Weights of a small GPT-style language model, trained from scratch on English Wikipedia: 3 heads of 128 (1 for keys and values).
MLP neurons of a small language model. Each row is named by its layer, matrix (up: input weights; down: output weights) and neuron, and shows model dimensions 64-319. Each number is 500 + 40 x the weight over its row's rms, rounded and kept within 0 to 999. Numbers have three digits each.
After each neuron's rows, "fires after" lists the tokens most often just before its 100 highest values on Wikipedia text that the model never trained on; "fires before" lists the tokens most often just after its 100 highest values on Wikipedia text that the model never trained on. A number after a token or word is its count.

L4.up1358:517463534428550509553463538493512480493488526498498442499519457457487497476528490521432465476512481623483461490489530487551490509494497499479556549503498473493519560457454538491461499563549525515471502467540530477546553496553460546558490438503459515561511516521452482464569550519443516437442553502528508540449438496499509433514472536512493457514504466496543468525435571561441475515498486408542496541501498448498529424550544457458458492494508427515459532556503474433416515512549444481560582536465452562485530488470530512482502502541467543510487533442508512569517523477537514455488355488495491522490519455543488581406529520556449440461513591532458494470497485510523505581452557524591567471510543496464490519539535520468599486501473564538496479477588490514558463488584557
L4.down1358:496509479471540509576502516476479457534532521565445507517546495520482507436443459502439472554413498545497503498516501478504489476456554483470430553493518510484532504495431481495436437507495502480452535545442469447493514430521464479496506489556531428505491527554510519513509531516491601515458535454522529511501459455475482535508500454494554528441452472524452473557534527499449510402563461464499527494435524513418544490517484506455444502565532529518542580544458528489468463513519483509586491500475395466530525542554530515504525457512385477510559476574522490550473478462571497493460440513489518529462456509533470492496494549468462544495559546538497457537476524462537460539473513404508525498551479534522534462436509490502610602470507498605568467505506515483524526482507494
fires after: " " 36, "1" 23, "," 8, "2" 5
fires before: "9" 22, "1" 19, "8" 13, "7" 7, "2" 6

L4.up1329:561555535526581495541465487532568509478452489489526549530508546468577521518514493435512543561460439504522463492500497496472499565501503537504594446431481467490522572487463549512523444467505496577430498384493489488461491519493503503545513490480478535557456475488466439526514491493447505517487478575518471561479526562436488579493476549491558474494510465455551523538507463524536488484508524543460431453493545484505422509484563506527502484508490541452445459559532432432487517471469479498489491493508533394431460483466510472454542513438503522497460471539469486490513471451447470469520385496492525509485459522371472474501508489476508455469440532475514526460497478464518490463544533542524495498508531440490524500482567467408452423489520534529498516495451518405458441522499414
L4.down1329:534569453541559449599460479575414530455481461521488467600467537460575494467511542492545557476457457435530470445522496422514492485472496507489485527465494525507561522554535540585466428466494562506429509417437492528455536544521511483519480455414485520469420545502459499452532503520469486518555487461483507526534525512497516595528568444445523539494503477547549448506483490463482467531379501505489485497560507441490466462441451514527523502569483493429451426509448491477508449424473457480513487475449519432444475505438511567505524475484511525475533501513438551498439461494468396459547552445551522462432479455480534470496468471506498525435470513528505517563498427484499538435518497508454526477510483467447573468520456418479500475562488426533538541541506532456518505547523479
fires after: " Su" 37, "-" 6, "i" 5, " Fu" 5, " Se" 5
fires before: "ki" 38, " Su" 9, "mi" 4

L8.up152:488556504518536537525478509494531452461506505476532471589510492500471507503532532504460485511485477451419496539494521506540435398493482454479485442480489588477533450444506495431498497512467546576511508492451517439542480521566505531486451492505395498486502446471468517431457449525494467512478481441493488500548483590538529456499525509476544489452527477502550517514430584527421472483421483500500575517499540512478446478477490507463463527512544456469553397498518536404499433554452501510478449530532505488519460497467577475459478519522469510468471452469552436509538469519531501555458533475447519448410520535535468503434525445477535450482500545523472474491553480484510503491570510484459487511544509547443577452425510468427504404575477554475477494529504485455538465479504422
L8.down152:514480409525408470480520475531509470511548566495564514544456466564394554494537491532491517482453512474521498573502571508527525526517467482464537533451476496500551484504461503513523535514464592534601448488490480445523517510581445480498454475560559513556469449477475515512433506490508365517478501452541503530522539462570513491444547520522457557478429510579559526489496518516442468507497431457474489485512460468529561502484461452451511456492516540488569451581551521429455451483466480487526559526558447479473495514449552553523505557479456574460511529498498476573440437493522468519446498474569599489383548588495471464532471476553488469488466581537548494518431531540481509483526529571509504515463487534553569453494522539470486468518507454471551540484452511527490551483543490
fires after: " " 50, " (" 18, "\n" 10, "-" 6, "–" 5
fires before: "9" 50, "8" 21, "a" 6, "7" 5

L5.up163:577545476514495485541513513448543494494489488514573495515520518517497496464376547493520473505493504508538545552548523453528472510561528465510425561486507455459515450549486503515536456532529460457537547471429555500577515555515516566490434554494493502434461497541483528516527502517470514554514573486487515572450477498496573500423460461531504487526510565511509515536549439475446552578508528552592454537528448513521469477384550537498515528483528550450470447420551529563484478579509474480438492496524479495536554507544568548470448457496543451502505494569513492532518483439502443523527494459539516503521537515540445501453522446530464509471543425545576547450547507494539484511517504434551504459518508558494540560450554497479499467509572572439527505480494565410466509537497470
L5.down163:522480551471527489524496530405506489465524622466559531506468520502524467521458546498502543555485469553429498435515527468508545493400483529536470565475464489408491433511469519437462560482578424513471483488493479536513469489598493474426413557542513468521459531465474549539524478400434470544488483460524492489568447455517537499477520507503465506514519561471516539508552499538530415451498530499540514453497520546488499497552442529463513520522524535472515585461415422525495463486543605483488525478483491512501505478488507528473517476474520480501477529510522491506504508537479510511513504532537558591472422453479481467513463520438463508485553505479449595449577431466483545504539513473477476536510480477472497439489514531469428529498465492476483542483485538450394487508565454
fires after: "." 70, ")." 5, ")" 4
fires before: "\n" 79, "-" 20

L4.up98:476569473448525498444505546543518472473370503501562524487468428518543502558467510510535512514460569467510509517494463560505556498562576522491535480500541479459548499501469459476504524504471465502421517534486520424500571440482489525571473563535500528507501518494555499470411538499559558511505504486517497497465510522459508512467507497439492448535463493503517519494510510418497436463506553376502551509449507481524529475494493567464452536501470514531536529534496495572546470484549498524523525570520459513496493439513490458506418545493612515520543549473448529455619590465483497586417474527410449472536480481414502515498453547520500460510567468503460464535550516485477467416454425522491509464540440511520540501508504534478614548471497464469536483452529575453511478537526467
L4.down98:577495448470456411514409508502527460538530537532479520506487484506548482473479566497553546505462434445484484558519487494509532511453438473520509467455481500528450518505490511503519534482537538465543494508434459549465545520523498499424490532543575421393430441561552543572516493527484585553541476444483501529524496479543522487483577540529497522426512582538518449497499449510501509423505535515464573513488512506586473518493432515471491571423497484475456545465498512492519444546474513513501486464537491486585512496478473475479530439557479489480484495487502512571459502522477487516590470500534485573571508461512595495464453470477509562429513549447461490506482481455497467444578530496481469492423583515480472518498514518458469443485458454518451525467556515538482494445428525
fires after: "." 68, ")" 8, ".\"" 6, ")." 4
fires before: "\n" 76, "-" 13, " /" 4

L7.up278:496489532487574549478499526517449493508525460506483494507481498508510498481481514449543530498509510510513472568493464633481487506406465481490549434501444490487443526452431528531541440492521525524574595503513494446438520493477515491490440530511475429541506453490546494557522485491504450535415556470529541484453485536490424552452517507510494522540565519510633489599460576496535527488467510474519523520491538489573492437520514538511512508541428419560466466519473566489498512525486490538565482476466517516458551505522527514481501534453580479522561429481576416511480429572485490503505531507535466496429515454531481450487490455508541486501527499538502483463489469446598507496457473532430491529499493491498502509415518553463484431450524514500571498453476467539419424485585484
L7.down278:564443616550550518549527519491511510500447486488449518539587568535472515576477481509555498461515508534498488566428401452548514521490554473444564416539569474509492499572516459484484562500535507503404432447458476483450521472479510587529496494434531502510496496509565545502496495514448565506496494458465425514446531528453492524487599539539510489502537553490482527440485499516493470511506491431481515522494536492524502547508507442519479434532479560485475468489537550521463555535538552563517536527568555454509523537509498509483560504592506490380507525540447523446484576555461459512477468487528536529477574556506564483560510489533443501466496460479462483497538569566516554480492447498485478468537514507553474499498450471528518583480496443469504484523514555504584493553426455
fires after: "0" 28, " |" 21, "," 12, " mi" 7, "-" 5, " " 5
fires before: "0" 32, "2" 13, "1" 9, "9" 7, "3" 6, " (" 6

L4.up1385:552491501491415518497432518510513550531505524612498471468441576476519568481530558513478503459464536496469462572486550493521540432536480468512499456519455523489548438482525461573472467494444479468573489520464512465517518535509558369547506507465484498543514506493494534499488488539524439517537504430544464495504529564490500496502528495511549480457530481493563580417547505502452443535500479452483462512540477474540549408480525516587491445489466554485465488554480433522549636524510526492549553497507522479565518518474545468498482524524497466485459540535619536525545468505516469492530467497469488509431491471560467534520466527476439438589437412528480470475502532456574456559518537434532548514510557401501453489471561549536525512513530459542493573476505494460486497467508521
L4.down1385:492487475515410476403514463449530493498544471447533517512452485462538457521468509498477480495496554492520491482442559525580583479470440436479550454515538435486488527520434523546492500521478476529490521558517500491538532525500530479436475466566528453469485487567484544472582473498521513495587529441532508447495549530490559552512593546472591500525545549496479490429468563464501453515503455546495571458511546491547494509445465531560498464509502517508431507497460478543497520537493490452568486487477469509441574502513558505553490538542516546547544487502547530559515585503488404554522473494456403433468458434471548527517486557537459494568487490478520486521539518512539566539487531455425492599543472498467525532529518499526432481455447498519500444426426477511475492469487482
fires after: "6" 14, "4" 13, "2" 13, "." 13, "5" 7, "9" 7
fires before: " |" 31, "%" 17, "8" 5, " km" 5, " E" 4

L5.up996:485464492371510527572567538547486434500551475509473475452503607436499469489409510521571498551539535472499499455469511562505549456459482560509533507497563465488521531505510425554619476528448510472508439509539578516497496528452468562534519445473517523460494495444492567490523493526450516533516530555542476513467489549471449556488499552540507539491540508439537436529508517480531488571521508471534508530449479448491491569517509456541482556524536531442505501480482502471446453582490490522493518527472506451528556537505444547422516519509640439475524524480549480514488574487459557503511532506511524513494492582554495489421448502534604533503517507521538466431495496492502430502535502564527483468478496502517425471538547530480522498505542523441606523526531527480457527546500568
L5.down996:496512547508517501451529500529499439458497434492491531482527573483433476465468507511491479483476526598512474494492534480517387490504496526480490539470519430512520426461563515429498507477525463422532455464502480495486433520499468523467530513557505556501503475454454510505443511500432431429542487473514502489496555500466437495452544454470469429511581481477488387424424555486537471515444539493524475492494497558580493488432443571538476506475491525501555445431502520500525537447484531516536482443486551451548484433508458479412477454494497491531554487513419529566492517526477498498432478504480467490538526532502473499511479435471516539423557537451499439513484492560566499508527494504491571517532482470505452521492445485493598469487483449506469465491524521519543468547470505
fires after: " " 91
fires before: " " 57, "\n" 15

L8.up1498:546472444458451506533537519500530520533539530463523498416511571417473484515569456552454516501472464539455498498408531514510506490571507470464522493504504601538490532485562455488506490454431481467539548549478483423565588472501508531472492487433521619545494505459472522473473462436545491461520533493548481437536571474525533480545505578507547486555490533486488435531504502528534499490482520566540509436466532517564428475506561438491426547588447511500483429492481475500542594470501499483541501510501495475515457559528539449418482500517530542530521457513466484509495517487473531462490498511539423479502439530521529486460523523494458452512430472556470442453502468462480448533453368472482528494544574444467426523533562518520445497449432535413552516506505461496536498482570487
L8.down1498:478533498506527443451556508562458496519460492525507473474462499491493529407497478518517465538510480533480465520473476559518530518468503476494478496499437447494403511506509483483511521487470546496469509487462598495484473512468489496511464505502431496542491508445491504486499379524519476589491507470480515519440544452415440511538522508557462520453508470474606496487577443526508544482533455526619468493467534596474530463430577515521480483459544465410482465502552481573538518504544587514517604533504514556482492564479453480523486521515528546459459506488515491505520524510558518509494573484588468494521502424459526464508473475514468509525477467525555525463515529512488501544540454530454367517472489551480433462498504489443524484495463440505526535493477524514411555507436568
fires after: "," 46, "0" 19, "." 6, "9" 5
fires before: "0" 41, "9" 6, "6" 6, "7" 4, "s" 4, "5" 4

L8.up895:559510517497479462539494543458498514535453549503619428530501581503534411550488575496482469452508456472557509518525459564466523481496476478489473465498493543463517508457425557581453480448433495479461491520567511474504494552505498536546454434439547517452500538541496506495497480514498464425487483526486449515594468560491505574473489532575571501517530515420528506479519438491485499568523568528547562537442491506532466491406510461511446536511560518451461517559464510419528432488536475473472530526503444521549510572558518533492493521541561476553557440514520540547592516457456520480489506475528423491492570479536535553482556501465415486493537448496500507469520513466526518511484420488444466446477543521431466424495520547559476496504501440538498529446498501502540494461561455
L8.down895:539464461598447524499495502454533515463545514474510518525520528560494507502506519431470534533539541516543576439531549521477442560445541600500507488513477462509481546492485532460434473518498498483568449516549504492521466521517479507492502537461544543469503498523508499484488540531534526487497463504454507570474525510518407453428414480462423548503522443505526517474501468534528510452559580499429522501530526608457489500474470487491477537439480519517413454593524549514524536470482564516503461553448519522491461526446573571456493524511551470454532530596485497533486502571520423504527509518474464518524474478517528427536532435509519503585518545496479516557469492506462563535569493449491466506506490454540487552494539520555499463467413459458537486496466498521538433483570510
fires after: "." 50, "5" 7, " " 5, "/" 5, "0" 5
fires before: ")" 60, " |" 15

L5.up576:481513374524411482411546506457458501507477519587485476535576476511455450500515473522469562485478511436513545516507471559532496523491453523516448448466484451498489513474451518497537482468511437496434461471543532547538505508495537478462487500543548497491478472485593455475532515486418531478532492517499446392570458514531458475579502431448490547494566544478515449547485486464528543631460505514490468539521482426489512512496477405485418493463552448461438439568542544482513510564467446546493520575458544512547499466465553485542505517549476529420466475478504561504530499507508514513480525525495422540520470503413445471459492443479529581507506505510512490467456494496576476522550501532411489523521486510575560467482455592479538458573472532480503535513469478506465523426443440
L5.down576:520498448465510570442446495489479483573466509504549530558491427540503492523513557521533465538451468501441489561545457502490473495511574495456435417484554515462517583579523478500530413472505457515488521531453477510551521514434507529522526508456529496547521516483452498570444451535518459496483497530470513503536554426558450531493544490558447363513441545484418539505459490425535503488483480519514516485518489488579525453492575478522451540526598542613484495494457538553507523497476439556487491533465507524484462527481503503512441449409456472562520491555555567494479473426485483519502526471440537502481518488528528492545493473496497515528593529471466535458481529488517510535540475525465545514520470550479465492438536484582484525481451499479444469523574435530529446497535552
fires after: "\n" 69
fires before: " " 50